{
  "head_dim": 32,
  "norm": "rmsnorm",
  "norm_place": "pre",
  "init": "uniform",
  "init_std_o": 0.00475,
  "lr_head": 0.00547,
  "warmup_steps": 200,
  "seq_len": 2048
}
MLP neurons of a small language model. Each row is named by its layer, matrix (gate and up: input weights; down: output weights) and neuron, and shows model dimensions 144-271. Each number is 128 + 32 x the weight over its row's rms, rounded and kept within 0 to 255. Numbers have three digits each. A neuron's up and down rows have the sign that makes its largest values positive.
After each neuron's rows, "fires after" lists the tokens most often just before its 100 highest values on Wikipedia text that the model never trained on.

L5.gate463:176171145160107158096171076154161105113106102140103160107087185094165104086123084159185178120108098102158117167195072133079152134078150113137129127145141138100138129100127067144136112103197147177161102142062109091146155142123117083126099137113121128125090099186131125090089090182138189177123110132132148124095120113158086195126039112084156149168157157216114091138093129082196131062193
L5.up463:164186154131122179150166128205180155135158133082055140057131163091144108122079110167127123145183129146165125109130170034140133096059132078113119134109068120121158093144136076142098062161146113069153130117109146123146135129151053156146114132097115118133112095111141111147101149119075149149077044117105152122154111090142149133119156197127180079161186184162133093169084107132125118113169
L5.down463:093176110154136064096182113171137144160109142136130123147064167094121119084113131138184160121133108110158076078168095159074158095153120150079123166234130165163132143150208079174103142146110105114091117131120116112159155152057123076182217080077145155105133129111121095200126116132157111104101080075142140137110119071151120144181133141041092109146161141092138126193078126116146146082166
fires after: "1", "\n", " Party", "2", "=="

L2.gate515:106206134119108145178090117083095128087140127124137090162161122126149139152128123138135094119117138131205127145128165142164069096139163046147091120158153081107116095101087147119174123099138148160168143093072119122100071127102138149142115136080172126075133160168100174056118136129151137121145075130153116181102127172113153143137133123120189176088103089088172162076118089110072081182091
L2.up515:102104107125146088116105153073109151145148148144140149108120149077131156114159136126087139127103140143140102163100072111121182121100121125160150085053153148122161124091111137126118125080182115097074196114113133126132070176133102165120146145095148139111117112076157158126117128141152111117135130097113136121094088142115166093097112119127131125166104080166141160066146124171093148134122
L2.down515:125193141091124093092139131170087158102142152177120103088079124130135154141098084128144152138119108139121115221126108100056155112173161111062150104062178149153126120146136112142160121099147090146085168061189199101130116127144110112086094137083153147136162123136160131089086134079145112098087166129104160150099127149169154123087070059198103214099141170101071120102137136156119164135132
fires after: " ", "-", " (", " R", " \"", " Ko"

L2.gate595:075057097090108134179089163146128125176139130148124115143146124099118143175152059101124150095098145094112117102179155130149124146111160131161103156103178127142137172137202096120084143121124088130102125054186123123140133149141118151172105153092071111134142131053115162202159152136160122119107090101132188122074153084078120144100148107156113151133094115092097141049092164096116160116149
L2.up595:094128110157153168156115154119115144130113096070119063137151086110133167137161110118087128096154189156104048130168145091152099122099154106152143191111125156203134090139150101143115152114069117094069084094130129138179182180115045165107098098134067082143145188125157150122145117148131129176132109094114110128104131085146094176085185154166088130184145143073112135095012149152172153124101
L2.down595:128166186159121142093128095129087133106145087120095107107137101104132082140174124093096079091127119169128126186115147122147104197087111164098113168113136091164166049084125091166135104162112094142198124065160128092162116156147127139102112072137143126127120155154136124157113185160159114174107143131104125117097113161111123123135199114117131047153130133159114117157099172116140164142111
fires after: "s", " C", " P", "c", " T", "S"

L5.gate614:157146086162093094191135166105083175093119102166114086126139151140172120134162112073097131177082101179150175050167142181144144084113066154158137125090129114111132104174160145119210150165132161086086108143171144045186137111116087120120095120138103122120153145114161150086146117097150143131083074132093153149125185154124140121123129093116102078074103197118155120145130138122133088091122
L5.up614:164156078126075165100110137067128061101156137102107162141072089108177138123162108077111134082134139119132140176155140148080104120118107079091119185079123213105175120097142116131138200102130079122133113127068134129146109107145145123171113136103107089139057130189146120120106095113154170067120130131109124094080149164095096095139172092109095186132166123197103109123122169125191124183121
L5.down614:193152074114075150168155123068177093088111123133183147118178131141157108170194156113173143102101088154141176183156120107116174077166127108075138179111153111105117118186080157160129115136171123119088143111049140113144208125166143112166165089144121129154138107146095121091131113123114147159069165156152145122121164168091161121099077106141073142126131117132062125052146130049094107149091
fires after: "s", " dis", "en", " re", " as", " ex"

L2.gate591:135076091101120136158134113104083154124180129133159149100084066180101150197162123113100117135100154133158135134105088069143141130130102146172078115177149143166090108127116119126143129122114075147132059152078108138161186083132129079126131087102051165135131166156134073151094089139140075067135162076130162119187124111124064152130111124135156128167146126130086130148070096104140137158158
L2.up591:120163146106203094166137126118085157108106113146158101125085081115112069117126160143060100180117157167170103121156105123167196136145083095132163114130109120077095141076139111182140105144143133101149118137096134079170142116135119149105091198179120140083027137095139145153176167090139197115106149073105172069104119129110117135111153112186151064179091083082149100118069127133120149177120
L2.down591:115030140134115112110127122104134143100157085112139163123080086140174097156102125095099082082112147112097143081113137113079112115123134073188064084139105152128107087189129146167118144131146136123124136115117150170197172106155084147127150102136111132177153088073101142097102084142076125113134085108159152183182084121178137102151129125070166142157137148157110177103160194133123137125133
fires after: " ", " de", " \"", " re"

L2.gate625:167166086089111073154119111153177083144073121123177151167106043122113080070109180090123165142115145144119170111128133130171116125059164183128133089133168097097123184121153114161165138089153057162142102122137122141129144100164117131130148143129104160161213094124166114144082153097074103120168139156128127096154102128152118120113081115156093131187131156115160110167106123105179135132170
L2.up625:107099072166120099166111175145126077090148114101168174093120126116081134170147203160054136147124112152141074108187100063105116103138159183170147104102150129101181112140120090114099108174126117113143103165134121123178075109155103155149137115074124161094112117141178143102097117139128109081138158147120120154084158165160131178122146120192165102169112100080177138084137085114147150087108
L2.down625:152132075149183082109134113200154140119138136145106130158139097191141135126123080182105158144161099121191166130127168161089094105057162099109179177107125092040094150137108140144143125115139149180118086152031109150094107136092120144164164175148080097112143121106102098132155117135126102126113138127122081131126165168198090197152160116134106167140176110147163102091151136085149084087134
fires after: " as", " A", "S", "s", " (", " a"

L2.gate277:155135133139114164082098144109104202097123154123101123174142151147128085151052124057187124147118078108051176126168164134169102116101190155143171152147098172145118060166100085163150150143111136146142142127115161107128122123116123138144092127184200134132158138192180180157185117113112113176168199110121141122144089122138126130093104158165114074147137105127120116104147094180124105150096
L2.up277:117120141127113149095101130127090183092105050168110196113103189137131093112103068122135092147108107132097145191134166109178157149131120155088145076151132167152127112163160150180160153128124166110082176206109197158113109091134174162094144153192189149142145138150094143106165161179135146159149121097155114098099096090109064091080076111166115103116182100110145107121141070174163121109083
L2.down277:050115138086176137148148140119135072155143123151093141129114153170073148093148140123114088129105145202121099158085136134153115094138130165108138148104134124148139141120131137151145083140109112114160194145156133111106173158196096124101113134110093056075142175105117110115085172131161129177067144102113071093089121105196117106087228108125092214118108125117138161100080140090179088110163
fires after: "0", "wa", "|", "cho", "4", "2"

L3.gate322:167129150190195153170102092108149117135130130108127096150157143137126104111094129107135106115105065062123132145130176094121147147123172182128114107097161112076123189159146102137060155073161100132104113205130146124165044167150177100146207178134110059109117113149118105075117138132106115110111143086155185081180196177094194085142161116122132104114111127130075100092171167124060128169117
L3.up322:093051133087175169148072121069056101155127158150158130165106115062116156127098139118109085109153137069142113103154116085099125159128155086132154171071089164135122172131080165098136133092186065087113099105127116106114158161079119170148213106130128138107086122149116131133077112134134157128129150155142155161124132115133129098199139131151110068191191113144159142138112086117105135147150
L3.down322:072083150150145134144106129096061171082117100177166144098075145088118124120090133141092139155155118121151163132172151063110118141139135149151185180061141064122115092075123128100157106172186142108142065127117141162171188155136121137198119095149066141119164183136132083093133110143141119082117152123115153142117103098101086118107104135116071064110193136114079085117121110136142141137072
fires after: " on", " St", "st", "-", " under", " W"

L2.gate400:199117093155120144135150111131114158159180080097110159176079107127108063105126165147083124170151121129103071140119166176151135081145158086196107071116159021100090109110125195147096151129069108165157138127109144150159136145123114097153118115181102138144122135158217097136052197066131152103157138065128091148123136207112137103182150139100115136130089096124065112088118114110119104153130
L2.up400:119121087090111098159141141135158076126119161131152120107098129089117156127116158081096128151118141108077134140129136238122133156106182168200163113062083212141096143107156108059193147098076160149084148156103185134134150138084182168138160087172129166156064099129085144145108130122119121163128103092130107118090096098136156158182137089105089169099115134114143161155118136142107090132190
L2.down400:117086175092123180148111159065149148188134145107097147162148182090108174137096081087063137120178103154108123118181081167156155098137141166148129103138119145057086136096115092111178126100125125126086148104177159159178167140111092151163166133124089162133094119113151126122100116158122061120116147140233113143119167153182144155165110137147109156080074145145102169135115089102117070138114
fires after: " ", "e", "ba", " de"

L3.gate8:076139154119146093080074126107131164173115151077129207155116075116152168127102137153103168090112115154174118094091086128159119151194144085154108134158210101075108054101141173083165093110086137133122181176157117082103131104086107130147072101112131115161112116115132134106095171073137091126136113128121075127139172156100148138110134095099158059103151159077150152162111132178148126135138
L3.up8:178148178165138086101146114157138100117170104091140101168150103087100126113083187085182132117164193141113188166132164159042094160089097157096142095095115122147179154130136085057082145059125156178121183115077096137118136102163128165150122124093143131161114146179184132142146172093085119129125139146098133066125145160139134112171112145105184114175175093168116125152100115129131093102125
L3.down8:118191165217084121068145128080133131139103107172138127131131140152143090098159100094166151154075138125137103094100139112153179103061150131045163164153114111154082214122128111080126147098152124073138177125179160188117166195182152087178095123106154146125098163145105128130161141174154076066147155117095161109107090105141169113148122110180112146187124090127177079102106096222172098149114
fires after: " (", " Me", "th", "-", " \"", " "

L5.gate416:117089092138151104110134106060116184163083107149141132119105205137071092152143107095196177122159110164134128142099165157140118119116155126163109105111140120123121147138093114134119131082137094126104164115112134132168131155185126120206072185142143152196102171133144132163118087163128124097121133155084043189115156128072179138072151107125190172104115087138083158130167158151127160176153
L5.up416:176136115134133060085123059148203129089082127080198150211128119096077139115144099136078135122173127115136074100158119129118066147165131044156113127155155155135161118118102103101115156090155117153115127169147118125166057179140069112098123077138137106131126108163120098165152159074155136129177142121191108153114131132122085185092134154129081122095154113084156096125098091145063172126124
L5.down416:190135143130125142130167157154121161148152147112170113141153052138166124165180165099190066165143153125095067174141126136103069115125124136081097137130121184112142104134130119126120108118137024175115097162084114113078092116170128111130098096154134157197115106062151145131135160139115103162120126169180124139149102115143046134158127164132125153172110210138182148107153150125153087140112
fires after: ".", ",", ":", "y", " Z"

L3.gate194:147118124108104130161124126140116128136065082190136108176100107120180145136069059081106127129128051094125099095176185140175120096113125155166074070138114127115189140167090171124126099142150143109126098124126128155157156154135103181099185145155099099171159137138128147167126139143106132133114111127129156087125200107113153073122071159103096150168122163232150133094056163114120070074135
L3.up194:156148071135133056164138171136207111122110154097183141145125104141116124130154127104103103164162088149035186163146164098109092157128149180111122133125144182100115129160123135119149129179118145174172127159131084099107104172120150103100089116083099114092104122118184132109136129128109148098089149147123135142147141179137126154165117140159167118160194154100083153147134197122157093154077
L3.down194:140103134161175196148124134168121107101164192131187196112123167143123081118159131159148120135153122136126122094098116076115130172141127166050111100109137119131142094151107109202128120088115114142118129103020190141123102146166136217146176171139099124140113104135106149096114135124125133124147144128165089166095072155173154057148084147110127064141141198145161159158137088086093131147136
fires after: "1", "2", "3", "4", "0"

L3.gate528:188100149099149144164142194130231114087137116074132076174110070190140098164189128052094105144122118138099166061085065101127157110143131102144113147165096134125152126159138160154136106084165093167143167167140164085100118147183149130118109135119125135136123144149087136046141134084155169166127138108148083136104099106126170129193095173149107150131159118124168178067129099174111133116106
L3.up528:153141121187144145099148126106156176120129088064112123156179173092166104088154159042148146147078107178135177157118154084119124198143118177122123119159186172163170197127104105132085107094113116100122122132148116081129178146117096144171173116116113157110137080137106133088164109094129099106082196158120180119094127130088104121137109148153160121103171145150096133078099115135151129183083
L3.down528:163122152110112113099111157129109163108170123144130199153109137119148134087099114086148072079105144127120107116152135154150126144126161168059176100074123165100065135154131121160163082117105141139056198143134156081172112168166128115163131142103125195139176089156127118088140168195077085135157162106121132154136149127118153066116089137187129178103162154143136138074101167184113089161108
fires after: "\n", " Mad", "1", "6", "3", "5"

L2.gate614:122133112116108111125142221171116153163150095104069127164136102082125101155099086081153125151156121148085129142146065162102168142140086127113166109119152138154142108173083108139131169096136091180156127142142118087127149063122144145141140096092122141141105084131137065185148146115087114171167157117125162098100097140148113096163150081124105093169115143138178118115171117092132138146117
L2.up614:116112154151174136097180114131134111158145162176150114097117176100184111144119144132150122085137062116159216141143170119094119110139108122111124140138119134120158123146153067110121130125139062093099139133144102130042097097095155168117156114118130128072128117129094098091147136172190107122075102185156172160083092126145149090044131148092185140127090109126091135140129109089145094098118
L2.down614:158119122176219108090099090139149135098169158132156178107133140165105095139097114089148061158222133163125091163121166120129140122161154124172133098143112114169166160132133073151082120176154147170073125182113140127077112161067146125146125146185151098130161109146074106150170118130126173163086169144133141124108131183157100088128113160170181175071102168122126135126090095113166160102141
fires after: "1", "2", "4", "8", " ", "9"

L3.gate461:151144126120086128106113119136106156170097078142125145130129151113142140159128084119162115129097188145096158146137183170112126113161150140128121156143108183151120170104081113116133147091025140159140156099121128183075164110113140123175133169104070164109136166114236133096137118166117081115134109068142121107094119109087151168133110114145166142093128151111120130129103195138129126220119
L3.up461:157166118103109117170184093089105106183104102137127104130109125157131117178130122139079153191118183113083094167160121107115158109119170118111148124114155102072173116105110139163118162109168126143116128155109049155160147108099211101124077167133113153092121134116136095139140137137112157134074192095074128085125152160144134116118115149151170112150204123174144095150117153077096120160113
L3.down461:111165143118102142159123136138146120100105224158093119133094059158083128131097077154077129159133136136148150135104121174181126112134084088162098155183115175147158119093105137109138103127142125127113119135103115119110159134164098107146200092078129157078180082113176063152125137112146130100149139094175118097075191121096171167165077089134124198125159145120118109102072174089151107147137
fires after: " in", " In", " D", " K", " S", " the"

L3.gate489:120158122171124088087183115200143111096142138106070150133056077060138126124127134099146144107126071079147202167091129134159116120071140024164095192128108115123097191143113117195128056111148168098125105119145121154138146078164153096157167118143114102163085121115083142128132088113180092151182163125095154124100170208115113079104128109147143120149114122164059111182123105174124184190121
L3.up489:139110089079157087144127155100138154173174131104098065134122147077090175168110071132123148143156122115094166131136174077168154103128109109194145135077095156126162119145122098122054081145196120141103195090144136156172099146093124093144117192138087165114144122126121154146159075105107076123087107104117064112151151129086126132123092125123160088144109161124067165123135119128142114134208
L3.down489:106134132133119119147154100078092144097093175138126220133141165149195066105119176098119088104132153098143105073142172142125093144099156120113123221103159156155143168124102129135101129159159157146115037099081121160169130108144113136144096128101128161153130159154052137106040062087097116173133072093177104191157123156188079112136148172151098167125111097149105120138178178110142101087100
fires after: " Me", " Gu", "y", " me", "e", " Cy"

L3.gate242:172109115029132173200093131167082149167128080127105111137113118115097166181083095167127146109132136054129164110187134095123188169163139113205121082095153111154122152092169112118136151139098159058084181146108073159146214059089091133014165126158121134141105094107166104147087136123142138144147115141107087162142134173105154157087077139159130145118144159110170098098130145200090142077123
L3.up242:190117186133164157173151145170139153170192080133193088163115133105123135198153125163171138096130127061081122194108138095149176191137103131146169101133095108154132190094154155113117106093102106094135124126130092118146089156160142140135159124111145135098157177109159090146098126112152163116104127167098101136079128057084149182192155129144128119124134171085089061067111168136105126097108
L3.down242:127131212123101177126147182171105087158125083121187151132159169149129126182126160093122098132121137133069170149119072140124123141118092090149151109139065122169157108081125178123091146107051145087101133125154125097142099096137105149101075095149112137124138125061158115107141090090101176165096164093038122107109089118100173141145123174144213107141134155183156112088119169179117171083122
fires after: "\n"

L2.gate561:111167159114102183147165140098083089095133113122158166109106177078138115067172176097116090116095127162123120124102132149112128126151070124131132147138128105111141120095209110082064117148099115099062122151124121097103162098069115119175089169137120132115116118150154158164145152118193124154143109092193066160106144119111138134088080140133152177152118174139118125145109189137136067158080
L2.up561:106137115079110178098090044170111112085137115114067123110132152094143105154172151073117106159163069139134092082143106094098163093075146159158168125094167180159147176124158111100136090147091120107051141143143122161106105123086119132169127162101181144129080119063112144128123107114168192105118098097107060143068130119127104121046100073094190148137152106158105146090119156167101136173084
L2.down561:126146131164127133103170163174148115115144143073128071205124127116103185169089105131195178079099112079108165155129121077172165106124161113136142087145137127116124093182159184142116104144161089123181163140109094093124142197161094100128145130093138167133067116151126112145146121112135099104117091105092122228139122133103139147105105131126111115135156174162121114135104086140149155220157
fires after: "\n", " Bas", "at"

L3.gate23:163094072177135122160155123079135127130115159147162094121126167119109149145139062090139163072136135158185115161179142147087164092046156203076145044094160127119165060155151141166102163124138101115159107127163094085113124130077092132148136160133165134122181090151100142109125089104108066129120098218096154164093086135131130092171175175110095109113136091077130154124148106070149142167126
L3.up23:096111126094134123118068115201184081172108149100098203113118156140127098053128138149132156078126084166162124123155143179125159117119114131104143088101110137064095090117147133122130156123144106168129109161147120153105090148142148089166109190114101102116092141119097123141041139113105113121178138145147130120120169157167180154106060125148138130165112181065073183111179151141108150127123
L3.down23:150138091192104151141088113151157169152158102125154106070162087090129165053110158139181143115151132197123151151099148179114111097080138149118116155109115062146111108152193134089162166118112166114123151105094132163134093179102147152128174125116164075112165120143185097124149137130204194126108195120126162057096110149104150161089185144092174114116186127169170100133121125121155158073136
fires after: " re", " de", " Re", "-", " De"

L2.gate186:093145081119116124079085127077089117101119088123088127132137170124095109181183131104104130136136171157109136062157144157097117188115178129148149108101095230172150111174144088188168127077093126119141176162146085168102090155147132097091146129182190134170149157093145099191061097135113188150135066169161157110129147177110110104116107105142126076071168166098139133180177143142132147126177
L2.up186:106151197164156132145152096128180141150152105145136136100090130098144063107100092103091156179137062144140129094163155106116133143161105141146107081111194103136098079184178156149145122073150153143090136128146225182098094115083120122173135120158157124171095131110095120120055070098105103149165145104116099117119105167192109138103117100141162119138146179178092171100088187117077130132097
L2.down186:098145199115176101119112141097100111119138141160122126155158151150123120165119136187187163143118092138028170101163136100138111178177108157127122137139150118177122134103123186122059148172113119135124121179123127115155110087150102101133080104146082128102086118149150127172163135100136162163187048098135098172100187183154050141107125051121168112126161141155096135143156147144107138170122
fires after: "s", "S", " S", "e"

L5.gate59:161103141158116167158151154115142113130150118087104122102122139160091104158162113162158133083136106087082137149098100136110097151136132154100129146154132157178065122178145101056084090161198167101170158122161115134121119182177152109066091129122162131083113129109144074163086118081134127117174138129140125151149140073080164080132111184148096102185159159131125172101101137092079166152068
L5.up59:112147142152135167101156102159158135152105136071155075138148143160118119102125103115103171131128131089072143162109146179078084144097164208150149161147144105066068121176145125097131095120141154170185135143161140149157123101081114100141128082188088133171178175074155112102105107135134174155147119107095113188100138136073043115078134205136127086151073121072138135188084135110116145122119
L5.down59:178133127140131184087075134172085064150094128143105134143131173090096102057120082147118099119125081116128122152132146110159098129117157110153145150102176057182115106192105156121172146162136058148153145152163125097115083103115109141157086163117172149138097081161082116087120101100203122140097109134165133127151122093129146147101076081102124092151144097103143161116107140178138116094071
fires after: "3", "1", "9", "5", "4", ":"

L2.gate514:115124139142066115187087075168131202104128116135057119104117146105136134131137166106111084161140102167126158142141106133101150105137130079108117168105195144137180108107151111120126124178138073114122115121135098128099128162095134115090115153157123100133110160191135144148092191092141120171111146150183160156154147135092088104115186112173187155196063143122040126147066134139181104132147
L2.up514:114111152122086124115157156147087180161173206162167131076138093093084187123098168147138123112113157135098089077137117125188138128107177163125155135160186168100170114141075120180151131137167082085103106104134144148148171106099133085134143115086131086111089138151079151109109170138105102122089135141105141117141058099157096054077137119128191188098111146108082180160128079150148124169154
L2.down514:091065139081081157155153167093116106177147103192123121143130145161141102137105148153164095146127109156183102145162178082119132161177087149112086049109094130104124176164123186155095132159166127137151156188162105183179164129142132133116075137145094038126056092113147128113075146136134153142139130148131084161162117214139150130157132109073140131095134166089138123188166042179118146108169
fires after: "s", "S", "T", " rock", " Win"

L2.gate401:146093132098169151145057107094137128134156104190091080156091081190096150114148115158134166131140145103191138172149141144136142136080147171134162116098144107169134146170135152161112108103157089122114154197126140075108078158174171125100166140109154124167159151128124129115172177101143122199113156145155118126143142131155122073043100102110161154088147166130077191154154138141158135084101
L2.up401:114083110104098115148106172122106173142118061149102100136067105127100107079156130127111077095105138121107128094138114102076136154111159114178089202130111123150125060144115132164164106140160095105122109113112178155113152176141079181125124169185102117117116165103155168099104154078165198136088108145130154137092122060187151133095101095084098114145139173099081169171123084182162095063127
L2.down401:120141102117164142067171135112068072206060151166096111159162153159127119075140162089118164036088112071106122131190114099152128186099119111117130174147111118095137126186153170192113111111094063170123132224166163089076137126140136118127156149169120107140072165161134105122190148133096095174133089137131099124132121097140141113189199132080169143091170159128112149145139136081139123142105
fires after: "s", " S", " W", "S"

L2.gate54:078164185094115135172134128112168086129129167105165130143183086105190164180130167163111152186093111109143146136192101130165087121140166152173133119109108163164138099152184137194145090116160123088072152122126118090145116120161053121121107090068058127082148150128146119137248109152104176157121120067138110162129154112114106073079135113153117050180118121197124147127094150167164111114140
L2.up54:122205133088143127136097104100116118162160087205101156116118168124117114127159121176135141174117086124118129115160074157106096116105204121131180113110058203134103106124131174117128205092161127146149082185105136119106137107140130153127102134151160094055120096155143117139098119145104165083099191175139120097142156199030165162111107100118167143202124125138136080174155085206149161152126
L2.down54:162142141130148168134182164133120185164135144151099217168183054174162136125159104136100061124182081155091114108113132111113106113123148137129109139090163143197191121108119111175160101098165082136129156153059136119177123115135170116184137152114112134120148154133131136094133121112079149096150139146169133142111188153063140145131167053085142184131126148112139196106119153112140167160143
fires after: "s", " as", "S", " As", " in", "As"

L2.gate290:104115119119129159145112132185129174125131113115109091192072079175080080133140133144116080095091064173170164097167123183095135057132115124084110111154161105105183108154076056113213121156158116089086170153152142102189128137187113114127183097148148066114116109058153144084124086101054146072130122151146124082100159113104184157171119146110161113171120105157158142106120099164136132161106
L2.up290:066094159129109114139103132124150106098166105125083107082096113103070165170132125086122091033081126153037144075163150161149146094141110114121148158169180079151120145157175112142227099152122087110122147184138108170091157149198085095150137134131153090138144124122169197133120156125137167133121127082084133072126149074143152160156160105124136141162148130111108163170153105157101143133154
L2.down290:051112137144078106135204165139108155102165117108091108146119109108085169128132099102126085089081114114143142160148150165141089105161093126122203129148144150077138124090107120113128150126108126092115168095153115171131208073145087100162110070088162131118139100158130139112176097139106113129158133085131065167246184142132110131159118129147082138092105164123148136113159106089171114160104
fires after: "s", "S", " S", " a"

L3.gate323:190136147103068137110159117127126124102134121155136120105120134103142119090168077141060123168103129116130146100154060140109141152153114124137154162086142145109095068149191076146117131083102160094058102138163086170118022121143111117110151122186107171084145172101179156095087082181157117131167109130108133119095136120163212135146119088113090119169170180166152068050173197134115134159175
L3.up323:052146146149138063136165074088115103129155155185128153124187108104146125155129130149126076100185049126127128132167073103130147114105149126139183159165153154118152130150099104170157114127149118094162089135123107209161152104084113172121129165191149106079089110123139172162148126186144169113136173138121100119057115161145122064104086114188148145118090143123155142168152110117050076081135
L3.down323:129115118136136184103180096121139124099150125172110121166153154124102102154132197065089167087146116146081151168075152105095196142116189104073080153100167105060125104155109155179167135197140151123132120188142107145127149177145104109166137159184072181093139089074160089152141082131127097087118199109132115139156099152088088170109115146123133143202088141144145162103145128128094126123168
fires after: " de", " re", " De", "te", "st", " pre"

L3.gate37:161155147110186096090120131142118171171081125108103049088148143127078110158096098079187179159114092118151106149172140075121114061166171129135123117056149076151152113148099109088150123108181157133125155170028086138083087128117176133156181126140158156110146107069120084130110138142179114145123130126097106135161130172083140042114181119113147137143118071093151103154145143124160109124120
L3.up37:113125140110191120116071119128144130131112178104161109102161141136096171171132114114186182163120112152125119165148145082147115123160174137151117132179202063127173154153060065122162184180071072119151112090053152040134085138151116125138135179110070131161128074090092132133130162110123120081136075168142148093076118070117115145117111069174141100169122145128161100145135119141129159125176
L3.down37:120128076108168140128098086106090086031156073128131160088120141154108137140117170155127145147167121121150148140142129131154140135172146095134141147133134097186170160058074085101105124147147096140144116176162168115164171172194202126084127196092123122175119104159120122206172134142163122141113198126156119084088117176171122144104144100085134164174189121135178071131081063094159133150152
fires after: " of", " the", " ", "1", " in", "8"

L2.gate286:148098127165136137103100181088129125118126136120112105155130099111128114107101124084083128143068086138156120118101145109126132158094122137112090133115133164108175125145097137097153178141108093070146142154066162165159125133132129146114143159150151070053137103093109165156089151094103095100105176109130103109159126141044126077139120136190148116111183157140152118132120179141179124146139
L2.up286:165174089102126132113062138139166111153138180172104109205166105144103100158151133141167138143039164091181123128169106183117104083108191153118192180070133190128131156164166118199141170131140179165063187149085111194069166151138108094134109128170132159095106085126129169130110149136068093116176163116123123089047104176131133171138165158120063086061108125142104188135145140154084142120117
L2.down286:113157122117130083129087103069136099097171117122138075175173151134165128113083138102185149167131131114136141155124144116074081096157169131101093160083143132158148130102093130158094125137113136139061112165128121148168129161120134151179097047057078118145116086140137117141160164132113070089063140072091168127078167129097077147137119176118139116117155175164231098147098151076154121063149
fires after: " as", " In", " S", "th", "s"

L2.gate610:133133093151152143121122106114169092129123121123113107123185117071087181117109119105120131112123119110140126175058168137098161099174137147078111091136135178099117108143119123174129074134096068123087163113105169176115142099103126126138144106133163049072139168083090138117101093079166129158113143154144126152123110147129152143187158159077194135115126061110099170114123157080079102087105
L2.up610:132155115105142111104106093136157085174154168117169097172104161084127166119134115138137123099104111115122154102101135099097116086113166165144179097116104181075066113168131184109112158131095070168055111083132134126097070061119135152179143177171135064102129124152117152137146091127135130140054113104112136143167107123101118080178131111075093129187160120162124164143126104088114146120112
L2.down610:196217151111177107130131170173134151156140147140123104191115149155117106091127149205182116122120136108079153138148097182137163115118173114139172199098117133165144129117057160088185128138135093127091079051153185180095076134153154116169170138090072139133073096115131104134184113128203095129126110130149182165167109079169175120129130068146106139139145160105134101150111112115170123140132
fires after: " W", "W", "s", "D", "S", " St"

L2.gate130:156141159137080151124145108134128174139126170163130102135088098119095113167220077150089100159129112114126131106113079159091153113080167101161147125098168133145125108061181079143082067140147068123124116111096075145116109177077141170155122129143089135118096141154168147108079062175115086102128183125093133107115119173162063154178094125117156162181117144168129141124085110137118129127138
L2.up130:109137113195106155145154114134119151181095128126111174116107129072126073168117155142122124136117160152163077136063160126116122068177080135156116088105136152152116145089153057122131161105103118093068074177090146106082087154170131133135137087077052134076118092136101111110107062110184102106121137066162020132142120139135144041138113088134104103145145149151121107111162133082106133186105
L2.down130:112136089116163147150155127132148165095125150153132160148117084075114080170166117167139128169115099142160106148089170097109103065157079133130125166096110166147112213083093130139147198079135122121158156076099119100121148153158174132119127100138096183073090088115102102149084107153116135154164119072063049110145105138117134085141118104118116091080107158103112128142075124091127132135112
fires after: " A", "A", " in", " In", " de"

L2.gate23:133063095071181109145126148114160107139095152139149059124152102136095098086140164135128112108090069203126078128157112181108099084114122102128122110171124168162105089255052151163112195210130176127144094086181096116112119155146085111110102121127146117161111129168129167128125135112180169106166166140071128070089149147123109147130117130125113122172084142181165147110095110129142125164148
L2.up23:122140138187121123129159155146055145099150054112122198083119175096130171190108108110150149149159167074129149122081130104169126129148138164124132123095121119093148172007154115149173072048124108155123128171073139087143126072083171184125144097153110155144131110113129125116131119133124111143090104094175141145150130103157132111166147149158162123082171122093114069129093152119142143159120
L2.down23:119170119157091161095114122135102145121147120174102182098112150126130104146126135124154110109137139112085138133133087085128120123136147163126163126084102129189143149095155140149167079078104133155150094132078115132128128123123123159118099106126144141112157090132124124123105104129114140144098118096154120201162135130192166124179119104069191119114161176155133105110122183101172162145117
fires after: " ", " C", "|", " re", "ke"

L3.gate369:112159121113107118176104126189105118114101130165111144083066123078100114087092118103110096157102070089087117119207138144121080136044167105158174134083092123146158162116110073139185126113155098119124111090102153174088118150106136145127122148084163163103158130125144111106171147101135208115121108141173123148139071113109120145099057127144164107118177166047120133102126152100101125151103
L3.up369:086105135192108109161154139132114082105087134148134119176139131109102142095070120130114097139222177133134198113134112091150109128102153135121088091117119152099112126141103151113178136165163067099119132112088121208101127151125131157113162154101127133104120113110169128146163124149070123138092170127178141080135146188098123110152088147164092059151089111126123130112145104094211142132074
L3.down369:085086137093124093139135191098126097118117208122150130226173114107096146159063171135058101123104104108110193181144118123146138171085099104061082115125084126153139115087149179111185119117099122149165153081128093206105128132119145127099101142084171143155086100089150063183106051133087139109139126098102058149091086087114084054076123090142159091121109058148158172142156092138156148121121
fires after: "\n", "|", "s", " ", "S"